From a checkpoint of a small transformer trained on Wikipedia: 18 heads of 32, 1378M tokens.
MLP neurons of a small language model. Each row is named by its layer, matrix (gate and up: input weights) and neuron, and shows model dimensions 48-143. Each number is 500 + 50 x the weight over its row's rms, rounded and kept within 0 to 999. Numbers have three digits each. A neuron's up and down rows have the sign that makes its largest values positive.
A block is one neuron, or neurons of one layer that tend to fire together. Before each block is what it responds to, as a language model described it from the Wikipedia text at the highest values.

Responds to: Final digits of years and the punctuation right after them in taxonomic synonym lists and birth dates (18'75', 1834';', 19'55'), plus °N in coordinates and scattered word-piece completions.
L5.gate250:508489500477525566425544545503508617516469500443539439533517583487460494449472569443506551503411494564506520500502485422486436571398508491549489507473474528592504521398520504440535508489468544425522436504495518477480471358509542512578491487522491562548504489515407500504514491540549480497
L5.up250:475377600473528476396508458474476604488562460517502549471488561515456518505536509533479529436492510542461571531588537545451521474429409530496481427461467550502473446516487487566566508498513492508438530483514472431472441548458495560486477540485470483462523480501525479514599500488452419565

Responds to: Nationality words and country codes in sports tables (BRA, UAE, French, British), plus adjective-forming word endings (-ical, -ati, -ish, -ic).
L5.gate1716:496679437481441514485392460596428559498560476480469465490455504564412469545419495415428500466551434516532574425477444491573536566538510469466505501540458457433502481491525546523507509585557569500514443485481476474547479542484538501562571484490449479414441489475497522464557577554534474373
L5.up1716:482561525583495473522425475487501514525534459415309587520520500437504518469527450501477472460532488529574541480510534463555511514556447560501535520422616424556484422502542534482480467553406509515496542418468509584463503583557454461546516517381516549478506492452432426510488441494594517552

Responds to: Label or connector tokens just before a value in formulaic Wikipedia text: "family" in species stubs, taxobox Genus:, year-range dashes, ″N, table headers.
L2.gate135:511453448405528453436524569397525545429502483600426499486445580521512505481573484512413579570474493428512529611403543476550538567457497547542418482616530449532612464458458470511402565566427510558459499510459445593547596475500380505508470488502482460472538483579451556442515510522521501480
L2.up135:465424540508462556469489459568474494442571321551523551526417549502550524527556420429561603419533621467389532516410518492480484471552490528509468465495539509458494530448575525482495503501506504580481431429542428522587498448517403463421554451555487495492578535479540464515428394631542528498
L2.gate224:512511446506378703489567463501498495536548460547541490472410586448508532469493533432521559471547559506436550454498522513500507589590509479552494460592466527445499539444444517480528585505439504533563520454498511494452466510562522481528525548559468443502445419539522518466416495580553577506
L2.up224:514455455534518512498558515434492499538408402502568402505420457457578541521503541466473465524497456558468540585485472487507468525416384363491535436494543480506533546494476467493464543559458496448459548598463507554465525417567530477482508483537535524545604506540552512472545515530475511559
L2.gate300:514483535487545538452466517444472549420513474472458438542526560597541420554599528456485534583529475545363508491488506524499539484541520565512494456514506441505588486467464461543512558357531547559416441424615551498543524563476502483497510498556589476441575462559451511491511540492540479502
L2.up300:472442495504390560539525444458505472431509410488434418484424486506464443509500498442401529464475483393555544464491502520584460480514460484568522533471481411513409504455593465573463409483490488559425543410554451455502466382486435506514481524543543537521579439532474462452493499589526514579
L2.gate579:471504558386464527507524518475525496445434473458425590446545490521459514451573497490504563572506537436491469581481441555480421486473493501500512438437525534471466573407481490511540499512508524480527511494515495535443401401504471503525502524697464477559453402515383505505480530541530474537
L2.up579:482501531465458546506550555454492499481391551572530446481572468518481476527497425497630518473432524507455527535592476488454579466455527571490513573482469497545444574495516563428470523397464477401452653463489512423477561543510544580557552516530493540524520479535510493518618485459521535529
L2.gate875:428519512474552541455559488541468464460514393542561494440486426610468502611510495485502500375539481560453515525531464487426468565519488435538509447506445533508464517483434608549641656513435546514536421510551515420406510500564446513450605574512527487488544534488449453475498431477584532571
L2.up875:478517465551520494528521499507575541442436549477479438484552545512481555418511544516422528511400495510429453571575536543536497454475515458431597554429483491482541510506416534549473553473512462501486526482539426468440487578489549464572537573413516534562550457453439453582607551487581471489
L2.gate985:525584523479455469477516500475503528392550415565488499568497456461506437524464553481494512379513458504460435520454519518532512542478534413568549522478558481584488560421496506586467431548497566501368490485523529553437445449457581436485540463531485520551493504515520494517482480494522411444
L2.up985:476550480407435563467547499436574497506534532491531500517441453535503518507556551481540523444525501584554501475588556584510504569433521556476395421474517534508484400508505498489502535463414496475420499530562478639403578473575527511544592473395487471521409527457489451494415457472533577478
L2.gate1069:492462503500510539457490546489492544518443517535559498480475467537506481494499528448453557510453574434591542559463508460438404433486522403538576583455527544429514451402465578462588472601448551526444572447476459610614518444504461511522527473546441516417487476465368570477444527538622503517
L2.up1069:517440541520491487541492557473476507527438447522581575467497491520492533452496533528538450509464553465600515491578560457419505497493560453617603465457484565417553504455465519479505549541406494573403528502550566546516588401553528511503556425569491539439416525480340522484459437526539629379
L2.gate1128:446508464578571477403506499560491495444545445559498513470536479523474526591546470433465586568521552523480570440529497503475468612520575485546473530478428520422589398411509531582481545507580484447554554482479512447518532448590479563522532423529498404432487410549481459581457467604438475448
L2.up1128:498540463492474441474633403509525511466533483422602550513433413481551476512471524478514501496528523498529506474456486538436489541551542531573545583474527460502486474465499576558546545464623443572463553554446499430538482555570437551610595540556500543535468553466514513475482454519595442524
L2.gate1331:528502467446510586414532528418579535436449409530485507458487477536579589590409494510517538526560515526429628521473501469563500561424526443602493496473452467545582495291447464521585533486429537543482554496480474409496504517535435548508559524428500461398569414505407526475464512490539543482
L2.up1331:533526442562512471462586521470544572429445526539416489469527478510576510514478516493537450585431473522432416438582519450567505495458449498564559493513421498515449470492500485478496492500466419554425465453479477538474443481497523568528467549437471493364599450560543499515642551521492552590
L2.gate1432:511455456482543537488426491443518451453450568481384583549471483559519502565526431470542544486531488500417644505538496547509466499551434509457456445546493502457485607457387481479485569480427496544474490496614566410542475612559481443480592539586489444447510502481475553490524478575533505407
L2.up1432:508500477569531450482572589544427509580498496582438518415445576469523520471454434529530551463470494515409540510549465492550517573543491523536427440634520435552488490503481513541469504559492499509512514521566507467498506531521443513528528509448459468508506467519443458478503515467447434447
L2.gate1728:505534471508609455521506490518502613463518467527522501562518409531505562590604513501417607481497622594406410513398497442490368597499450488568501502492458496537551467411470556530505469465441580467515493471528445462490445596486431676496512529617537431494420447464382479459522522595485556489
L2.up1728:573507512441544519469587493536453460523545461477546515470482541606556465584544520424489503428574565484484527502464497455552461584603470447550560507511495423579483592427508538602468516487487492489479492400471493496523462511484491687527515467522487615505506375451407522489447515564463519462
L2.gate1823:585515561437522570472497498580544540435461469568467575550545501523491522501581497470546527509474513484443463531517452480532517514497503479550475519440514549453524477425417466575475461491492559549468486515550445610459548509528375526507540461621478560499486480432395505445503483565561434462
L2.up1823:494483544465550466450567486502431485487491496555445486538568508557504476523486491477520476536507531524449508585476489470509516503461529536473443456430564463479570473464610529548540479527534530459441430522604399525509451517477533599528544574640532501486588491548518479509514494552483404586
L2.gate1856:456538554559487490492482513528460525501452511450505490494585497542531518547562530545515461487510507498368394552481527444495511554540554440464472515547635519554529480370490517564513571541579546523482500553566533552502511581516545525541520521551519560574522523517339552506475499490503516566
L2.up1856:478534529498469489519533534540442518447460549530484511512509502484487504533451561423492516603451577532492471527432448556532507544375452486499490439504604490576478442438558431631523524488548540510564506542586564512401453483403502453500536478516524520543492479407439497494521446450536611543
L2.gate1891:507365522553428611523443518503550525432433472514549571433442547500470498529457562442483637504461518577485521595468390551482527583583534491469489621571504437437546572453418518487517573496467557511487542504498477416491496458436505482482567543552481507436454427480497558513501477486581495479
L2.up1891:522432548512509627524500489551464462462543473421515529436478476474419565481519591408471580612544503493426461510489514461407502573470497509467518553554513520490499547486458527415481548532391568520519554562502474412488554564479484454422500487449535505467548470430521543482440459555546534501
L2.gate2016:545506503482520533434536565513408500472517497525507493443531546573457491547526473520519609500498579625445448556482516505489545633490567458539442455496508502506540412478475466461639501479621605475495422469511470481545464468502442545518535602610471512627495521407410501431526416591527516419
L2.up2016:546618530501451496481479582503559515504428504510495381523552515540479544414491459511520506356501474526488514486455443553424437496486436476469443508449484495483533499424467503466534489520561537548547464399537504464452505511549544622474480526598416525460517581455497534499510524480442585474
L2.gate2256:466493570412506508527487567444465453452416512577481570503684480559515499438481427460515561508469513604475500547443501386517325512460466457535539454526460441516517526406563495559595457511453508555564443407479474436497491625542424576516574548600469465454588440561520569451523466515547526522
L2.up2256:532488525465479612452566479497528435401483420504455463576549560515578501492511475501589586438500404543498662518526529518503460531503435439495479485573450548528484519373508464497475495484538556510511474522442462471426521465498469606489510421504516464469535356472555548484561457437545418514

Responds to: Final token that completes a location or date, mainly a US state after "City,", like Los Angeles, California, plus year endings after 19/20.
L7.gate858:470406504561553446496582589502408493389553459452457579421483487467479500585566568514446497524578556456442511426530457499447391424434518425476463397466496452569482552432481562451474478469434555456428475473550512439533538488441515510529485501480503550607455475486453551550549564489456507451
L7.up858:433459484488494423578530471510510559489447589438417497482404506480449448467442492518477483563495507451581529471543577485491512498495536569487446497546533441520550486541445538525467562589486508548582574365496471561506543449589547533528485273461465533533489486572481536496510576483518478515
L7.gate1559:456501461570374458556469632477565566467432514475479536548466421451588444542508568544523498526499476376497423390522514533538468450589589504453552477538565535508585544486494502486489437436427459445527483449563517462526478551401499474503504537558546482461553467490538448505518549394508539565
L7.up1559:454531461405528494457478523451427469500473452487501514540544493490457465448472592601559525545452557471433545488512462567532477497456440489492457517498539453479504571493389458435391543550393480509531495436520570540549455479432453540544495429534519464461498484567492452440556541501503436449
L7.gate1806:486516479517598492639471489545446485522544499481358443434451486481450444472554550487461537580508457429519551475455473476479380410461534459496401506501494482577485447522469454440460420502500524498489577446562464537530504481468545517517478526503497527607436563456462438530561552480421415551
L7.up1806:440519551518438458583520499459516552446526413447460457446485458520496535535470577459523485483450468489489481452520489491526566566599470414642520501500487530473545495493483453440411438489397546489496548523484416452428460496562520542551484496551505502554528495469459542514461458446560513536
L7.gate2160:542578573550423532574424455468432467487413503435588499492586493494490489533566382531498584543524396489513601444491493541460523474546600378465511507516563441486525591487494531494501489480534492464470606481411530406571486531413561532490507593440532436555469458450571541454495510502540437459
L7.up2160:462554520489531420487559488501503579444497506493528489475491441485510528619535457444445529418508437511555455530385499546447444448512561504495499497510627551442497513516437497377520517475501515441466486508493438402482474425503545524408561454469499514526537490472497508455496454550442509582

Responds to: Final digit piece of a split multi-digit number, mostly years after 19/18/20 (19-86, 18-79) and table figures (159,12-5); occasionally word endings or "of".
L5.gate1891:444483526577586559574483480473523475482513443402559498568434366503506498533428588496482490562531518551464544472506530493429456517537472425549517475514511461420595518438506467557454596539515464345514420497512495440563556507446483542502483459519443566479570461506535594438567493519429520527
L5.up1891:413463574485491470521568544505526605509566444506543473490487486477498467488514524535595509505476567431468551425461422532461553540463488546531499541523572493573487515485518524437428541542486485540450482556503482521460490483572544489503458459443580496508620428515593511467465442478454449508

Responds to: Country tokens, mostly three-letter nation codes in sports result tables after a pipe (USA, RUS, GBR), plus country or city names in prose (UK, Brazil, London).
L2.gate295:447382492522483450463560556534624457585475504539474528486524480385452551594502523563566474580424515479475486520489524415559452650547521563533478466512553487496578550447485515466521493497516516461532427467528471457491581440479329480566520462543454457426492504523479453511501555597478453542
L2.up295:486529484494552526542480427421580512498469562510422512538550491512440475510508420434461464488455487596421556424517548555533463423464447474442489507515526444495470445466573528560527465546496464479457585537454449484532484387421514512478403475538585396606473483471629558561462498382517461535
L2.gate581:450397484457464473439469538430439520550499546498446459492545549501508525565566463537507549569544556584569597487456459513577377615573448462591415526384478452467631482446546466512585566466442443565498481438473503565559485495473452531549545501592561463450536464497414483481432448606538424436
L2.up581:529481501515457467495565510454528417448462510511478448605501457544499579580523474590517476458517371520502536512555512425504606465444574462480495578529502546542368535432508550521478400562534448599394391433531505539502429414522431526472478437582477555582444470449603530557430421457468448606
L2.gate597:468516452416548582508464538513493474452529510557531476524509493498521482522519528412458542536569499577529528508525543475555543524521462451556541446513526451419561403375489521539496451602423492477444558476467491503543509470566524625543478478580368536413487468457536431464479549510508496468
L2.up597:498387501527504442443486511586493511499525538538573563421548504482517447469575558475446411556550554573543376441495498457509508425512518419545435559469579518495516441599502513504449407502481455463459542457460479529549521513559481558549524438450531473427517488541588458586399485444506466524
L2.gate672:473469509386428494545496528457608480425464482510499486534523464505519464498493522498481476478490453405457583485459457422560486478491517496377570429523499502534513559445569464451523459431462584449535487487497447529512546546410501543447439446472440491601473539494476504460478498544597383465
L2.up672:414528422575444330554437498523561491489553508534513496562476530438402556446534491513559487465492419570532470467470492499552398530485430484432476413514609435522577390501550471424546424486530442474531493593501484557425548571503575452512498508442546540485496507497536429436493524518537460422
L2.gate860:449437431558482487492585489555467452491480508489469523571412537483463505594481532448469540582569515379591569511561517460462560529558494459488516545454645460454640418478546512517477607438515466554454497509494459453599467628470557500518370565497507559538482514636590504488458358573475451490
L2.up860:439439506590466508543603460542532584524499547367420511521501566481509529502546501591503455461467528516460459503426448539559424468510581549490507463566455403471453524548474456460490449551551473596580538558486444565552443494500528448451502512500548513493481441513582574406404450494542522387
L2.gate928:470478480494512549543477506524531500407531540542532515538433495398417426461545441544449521503562450398492497391513484502419451585536500433471507458536573435453628521406479464496535515471431591517557579424516406473549472543605454449458437563473544465500487497550514491567504446560498465475
L2.up928:481468597574511508468445578533489513475489505512505501466447475567512443502540432464554498556562575428502567445501524553437427550514469532438555488603585472498535488552546413534496491474486546440546482432545451523535521426526468511494472501554512505578523480496440479513570561435559478435
L2.gate954:536497462518503401470568515467478480440521596504458492520555437532449477607529528456457533573521480444504465502451477485499496585475546545544401524378583465460476512461542502480489498474515451526506515481487433554420514568524481526526527554562610490418518536497510572438462506613597482586
L2.up954:525436505485507449469483496427465487463437436487498489513462461429535473541499495364471441496475447532443473515437495441536481511434567544572451470379580464451533514498541528497504504473513415453445491491476395499502487563522497509502515493471558509443495465517571600530405550674495499522
L2.gate1210:487496414481494543512461484473469551487445476516511510495453375603557478477557423455466565476517521530537578577481470454525510554505567473496509482551506376494556477431521491494542530521512504529551564454465508520535441440423456498570542409616506490497496472487422510361548527525555476480
L2.up1210:514473496430368497557492500549541417540541384520495566509480386607532499522569458479496487500500487441473574522518528580544536525513546416499564469588547399461544481502578451529558510551444535514573435450501566527477525496542466484528441455591556488499518475453474502494516477593566512389
L2.gate1255:446451490505465526515431563539504486482483620561426490534445512505493553680530479575482578441517469478537561451514502454554525522569501435459456554450608483509493516432478468543502453435522420516430452449499426564456500443441476539582518534585588430513549414474435539488453488516528433536
L2.up1255:459414557532440497517429505397539501416474537497495478549509476484532518536553434599521414488503520568533558489503506451547460471507450447594447504466484487548498543561477524540499407486581439536456470492462482610554492472534433521537500530579620557503470444465491505495427406524598603545
L2.gate1363:441437388529449551477470503525548516507502496541525449539575481473523519530469386465533545494515620435489604454426503462530464563518479508536516483467519502502568513414552531518467554484516505445522485438577485423548513537453532443436589532595487467523536477463449500538563466541521478530
L2.up1363:576490543570597460452617523510446480525504557486576507557389568489505493486447529449440493477469485541538541462489505501508574546459523410481521519506462495407464501388567541602517579490509511463384465477409409510526534482472480602504548519507435457515457426486545503508477488559451515519
L2.gate1637:498557490438495420538477495502536530434512525531533569487506514496535492639543514607507442524564520480594488432454482572493565476500483479472435498412457443467483525509479522509490402541521472540463520511489440530543515499537489482581479508662610534549533429465427536388437509524434409489
L2.up1637:502510477535415417602533459485531546423456511519494500449506524455470584499498444519488473544451447555490650534459452509504556550501473502515510561568528526561518579527572534573505393461511513561520509519505514504475492414560502580507503505506560457530553415493565491555488439481535520427
L2.gate1712:509542458528502515474492569521578466535428459500492432422499481432481481555571521440490499433561532525496509466428459544380426539523564466504525451434537420491571498436493519610564506487548444414531464455479406606539394557554519503491442521543499445520498498500523598460488518529467551472
L2.up1712:485519525493488460496592494590571440498448405409498483387493531445443579551565456447576546446464493419459525439479504536555480520427572527535521519422561510571584540462516515597487595481549495486492566462568503558478518591576445545486439528450564466445516446487544559526464453543473520447
L2.gate1733:474551456470473402506496486513572534473447512527411395561550532438436515524407549539468472570472499470554516592468419474468482505501446528549433541540624508534515448467444452499505552550497492477505335491460502530609528533519498531406581531565454444400465427495614553585451559561483500536
L2.up1733:533560552476448541547474489525591449557520522483545575450472465511500360545543493496601574508470525462496503462526507531487576453548478615508479493487469468456499530563503512501500509390489406444554441531467463493470409521563487400540498570488464592470507432477431508501473473499500493485
L2.gate1916:426442462460504476515476526356371510541475498459463595527485527535545452484471493566528477526522435467551571552528552474504550464540431503405490469523436477528557459486487422511369483668476463504451485467547418568535512570527471609624427514526540399597574460520535504543479510425447407565
L2.up1916:546417526427404520508482478516501439535430432505408549556438485453385556549553447559480433596446473507570532412510408493485493538445572502432478519346543478458458462448542576413520475512503550501536518513406545454447470494500468495556449484501544496522403436548644535381432528515592477485
L2.gate2159:535499413502470462469556539487480473460501451492495463537513487388403516520441514567497572512479478394413579442491438580482513469475451425504580559478581448502549576434519486516466457546471527474569458449436444465492507597503481511521454458480463490404498523543503484485507480551513505394
L2.up2159:473451523501436444431541493511507506504587460546540446520517580490476548427486459514521514569473543493447548627448417547470464561522580367559524518569464481492561547542474483413565548532492582541473589484529535495483548464436517445449538456453470550424550569460450528430444471495407573534
L2.gate2181:523490468477591530429660550541487485504497466536485495499392510511451481536518447462567532612531544507561493465554457447477408569501515587606503473498453521528513483423446506549482516464534486416479526531500404494437455525652460457457460544483560392444482610510549558461482547514464461486
L2.up2181:565494532583545646473505476584582563427478493539430411531439485518539518494620490527445416571507504681515527540538540511572428563516631465482477544427409489455510597449511460562542514481546537558520419501500523479473564524502392487474496521406542418533543543501463424571501570455599470451

Responds to: Punctuation or short words (;, -, ",", as, into, and) that come right before a new proper name, mostly in taxonomic synonym and species lists, e.g. "1834; Loevia", "known as Monroe".
L7.gate137:480539465413509457481493513509545526425518448503509496511454454513433561555574526530479546538491573554517523616473460549499424532508498549527474442544567507524618455364387507475563454539490492445516499513485456488472507507492477597505539506533427506533494474468429521433552528482545410538
L7.up137:548490487491409438543518518534543535465503407477481470567504454498466484549517500547520463491490564487585429579507515509587487542497568524545492533494493456470534444522513504595403486511495506577439567437516481522469625452469438500518609500538482606543588492530437530493506539546593491503
L7.gate239:440489529473500500478505517483516429506479503505462620508485473466512539509438555445412481549551508475447416463536339471462433506559521530522397461515439484547567547507469611584456489505495438436519493428525514457469493509447446490602568482501408461453483516487454459455605592475502399500
L7.up239:594504482553450491456512590488540487524522531376479458465517595500491516506502556522531511540470383561538526472476518502451563512460507342502563378457531496600460458475559481497444454467456521493540538563452453562555553520485469479541492513493541527505453491582506513494483541542538370505
L7.gate361:524453459544585546480401534606523525524555428514516479432404526478556489466490507536451539522492537464424522480484422564505596498571467572538490536483500481448611510405426494455637526571523391459506447498521491486563424496553477570522458520421411489591567512531432483459561496474508413520
L7.up361:531498552476463505542499540498486591528491331539533497574444482471426437509477476524406554527464582543541481426583497430524427517595476534537381452581514373539574479447517526498478512468604459477459498476493449471474543535476471453579580476526469545555476589552320431500503528512567523449
L7.gate1675:492572401539530527530427504572460471498417456522521548629550494398486450466436492443461467470540516591442495615569452493532449562482502508491454483495460472592560492468469504473511454459534487512510500524506553510397526551559441484546441551429492541537508422574459502493578604473456491447
L7.up1675:440517469501528492527382555512561427544528549543490505493532565444519510510441558475493480382528565535540488477619500571538489417505470527495520443393451430607483482509443496525479499456464443455507527456427493520375577494576535460549539484501575489500509456409457531457568590555443478492

Responds to: Final digit pieces of multi-token numbers (reference IDs, years, stats like #860009'60') and US state or country names after a city and comma, e.g. "Los Angeles, California".
L2.gate20:414495572572428498451430502563478472470492491534588621507509451482460437488487455495503460506555579479592542530488547425477556451491488534513535514484414502501517562498460542505500558534535465527453536567426520434446502490533612447565471561475476464499419513601519537463487524511441462429
L2.up20:450653534436593552620523441518486502595464511455482508432521549511476405517513463523417514590500428627522472567532462419475507512552493553603464556492462462559467554532522486364449474516575435558527466495474490508459523441605488506487487482494525468524520480493460505480476477539617450531
L2.gate43:487528514552430510511466467542548459492472520486429479450437524454515447500536562493419515421544491564577568501464487424542531434508496453546570572519516438414495536446408529484409596526487454530494491535524380527584504423534462471363468534522459526454522480593483466501479467429432517542
L2.up43:495496513479407478449412550491480415549470570526515483493510446545428487547554494465459515513573381503489524490483448541523537453455469466464462510485634457473525507521484442462511494496482470531483544594575516549506563573540546459568478520467548542526461485556550484481496503559613450540
L2.gate289:509439469561518533453534552510512510500590473447502514547502441444474466500481621616536499672531560389590480525479503456584430498459471510372447639474535448536551549486402531457564524456459508459467544522505463484495536522383597448523504456495425503507450503559467519466576545504476506471
L2.up289:507491528566517450493514445371584462534501468434543440435532524531458486612487495506456399531563501484568543599525564547536450449437420375456489481388483461524503500512551587556466423521561400539514587431550425497492530460376547563596509513612499598572488451516505510459484543538481476578
L2.gate326:397579518448479513492480590432499474378489538510431488561432560481475453557529642541435481536519537397491468465534489522489506478428371562569534545444506448491487545441409442543509517448506617478541496508529433525473490576499512506451429633437497446557516491494515424507579485477510495645
L2.up326:431558514497524397528490504458516480385560516483555548476499506576508501580570551564440432493546422474451491524507523581480489511448382494555459484438551490423435498559482470407460495463545541454480539540546444572457463569638519472476482557520514490458468508497492549530526514481423440585
L2.gate502:498448435532459483436539476539603494573470504567523513519490517439567438551439462445470518447483488449541467546470485416477432565588491411607433546488501373442463467426477573504490485524435516544506494410514371546601499472512485450578570534601560434501520403552533535449472506584478499520
L2.up502:451478504496528551553527402563512472574484555552463547457441578460580536467533462542447487560522486498489566458508431491504496546596351479582581435500503517428513513463491451491501329404477507527545591462458454531477493467447467391498476511512571537530548514507540546541403476549499496499
L2.gate565:416341476523539379596501494478504470471553491517537548490466468459475511605499575613503434560503561581511505530485514491530444438530454426528505598461585426450518528505556518460498458481496509501438549452479439518476494522581523586472501620547529525378491583505525513518502479580503502561
L2.up565:394517486538486504539487534420499482607532536461550453456475532490557503549540644489486662410551402573490452477522437481477506557462429489487505443425419446521585528494521327456419547465553488573436579455614563370495586522388521536471461482420490578554449445499445496509562546505512464532
L2.gate815:469445504581506480485498565558554496454436454541493519595570483426434491486492539562449447537540509509529533627531418471451506441561533479600556482506522442504523584473370506401550557496531505431497548372499414530554536532483523445504566485520454448519479527555460485502547497485505538510
L2.up815:446541582494495470524610481548531518517457520455419481534570516477391444444529477509474449515443468544492607542450558483562372499414414513494479514542501481522506430532581482506477428450526526426415523497624543448509461494389420477481472572584483460581427489441497505504527558453518523546
L2.gate879:446458551588518469558457486570530453464533518433451576538518507418430371582580527550390437469512430522558544545550504542608509513559442524494537489492473473496497501593402532515468593574476464479475540488558437405556503503399625398613554575413517549523514543467582573490531536493520509567
L2.up879:470516533447487460416526494505491536491479457447500469525590574422543360550576499535530514538503517538538527524486506600538599517523499543527548594534481428553531504485516470492357532493510525555492530411582435465457638478585495473507477552453557621488533500479538466477488554520492489546
L2.gate936:515534440626486453586526519457509426487511579428521553610534474393559417511590585622441458517564532457562600484591411483538559431453479432355521614450483467522484493468463467537449468527474475512529548494475449547540514443508430528546562605481504502513497473528554501529507459529580490570
L2.up936:482569507529472334475522517465474532574513607476517374547542442548527485574383505515448439492478456564501494502506494527603529657463515424449426604546552514582499421470527590531486558529558494591445464404484434478455476412491422440561498447433386519546530457502397556487484529444426428528
L2.gate964:450537522620530331409496577427488529478464512558416554507571467502459444629477489561476539631501417498587485431510485360530487545510434496423517549451573505482522434541444524477446510512454378458504530403581500462543551509505462481600468482516491566534585453562490567441499477458475466506
L2.up964:504536494504453430579491473535556436496500593499529540444432547487431464532534557637504498596493523461455474452391466557466536578458356467535502492509343491502531533495460456414452465481468582546553627394603528607482463508461384456545538501535591565507505492430494527512466498420524511584
L2.gate1038:436516409441538477413549539477496419510424538541532510536450542497495551555555537525453542559497538518551524438535483498488523558431438432560486525450580475563611543386476448565462533475472528421478528501571476472521595501546490465465494553500529529536524488468446549544537520497495570557
L2.up1038:507576546580531501564514569442449432460435499501513533487516452513500505567503482545508486520441466533439532570542486510541497484360397544516667470483543451528549564537486556494488453481518505504472440500458566428534385512470442503386503505498513476492547507505444477470521533456478553508
L2.gate1370:512455413541564450661456452491443477489533485519563416577532483450481531546444542499460508541485472509454497528470456404504516535507562470532447529544522573519549510495522471474528406481496598466468555491415444472516383435493509539441500448482421507412504570439510537517512486560425560485
L2.up1370:579471509503526516480562507538436513548438484502500518555461554452533515530495560506423383518488403598556576524504417576464512487494551409492602542408512447491518550540572440441539340484437545505495571503425520405493553483458577483365464481406502492539541580448391520511519580454416516579
L2.gate1638:434547541518484480531556482426470494525469413420474514477378560522539456589587600525551434459505455482492568549558400499452512400579419521587567482442457508513460497442482504460488553597453542520563507522474515428446528461504518565509475591574459423450522514538471424432530596468417429635
L2.up1638:574516462513549385580515487536504448505523466432463521558503482555513489507594559514458464437584433430454511496523403541559421453374431537382486460475579345574542497519573428485563571496522575411467539513583501411492581531501476527574567570535515482532472497555583480432566482521406485551
L2.gate2026:406507560463524430482520586496531470501602450563526450529418476488614484584566527608407455482532484531458475431409502537560417532471468548570535597464506475431499459449527527413567582547438584472475593424531431505626516515544527563564448490478538452464464617488462585583546495429458461578
L2.up2026:475486630535492489672403530473594483594436554520546566548460409528506502500432571552506481468495473528484581449492447516463490393500497470504563491506443422537525493516525422493438533527531457518431547458600518450530489446506509459534464495467485452545494480526386508434513582490333521516
L2.gate2261:411494497445468490489421524408526501516390477468419482617428507491555476580427490539455407453524443547517625534506540485529574548463435567533528498565488440505604482544400509374453535453486494582530522482517512527459573525598511552528475557557477525504532493448558494549509541508421412518
L2.up2261:500548522479437518458478549551468533565494502488460588458472562508517474433445606502438472523566566475433533463549464488465475394427535459483535515434536379476488488449526503536488516537466451484537563542566419547574519526535556509519509547432477511573489421410599455402498572506460629558
L2.gate2291:535509427461464575517436546618457433489557587472537479489498566416442487569507502543428583502479626388533562385538422493464470459531481485475482537481500457512578498418481411573473563499495493430471597465509450543463524497505514423507470548536538430545538428429550554532431494411469555533
L2.up2291:567512519424488468521522468469558511437443622524484514496575503549597434415429482593543535542471523603553552541474447556484443499482451478472562548530530508454526488482536560567454501616506503572418424477437512517465520486530511603453461458510504519589592542443414445480565543534486469471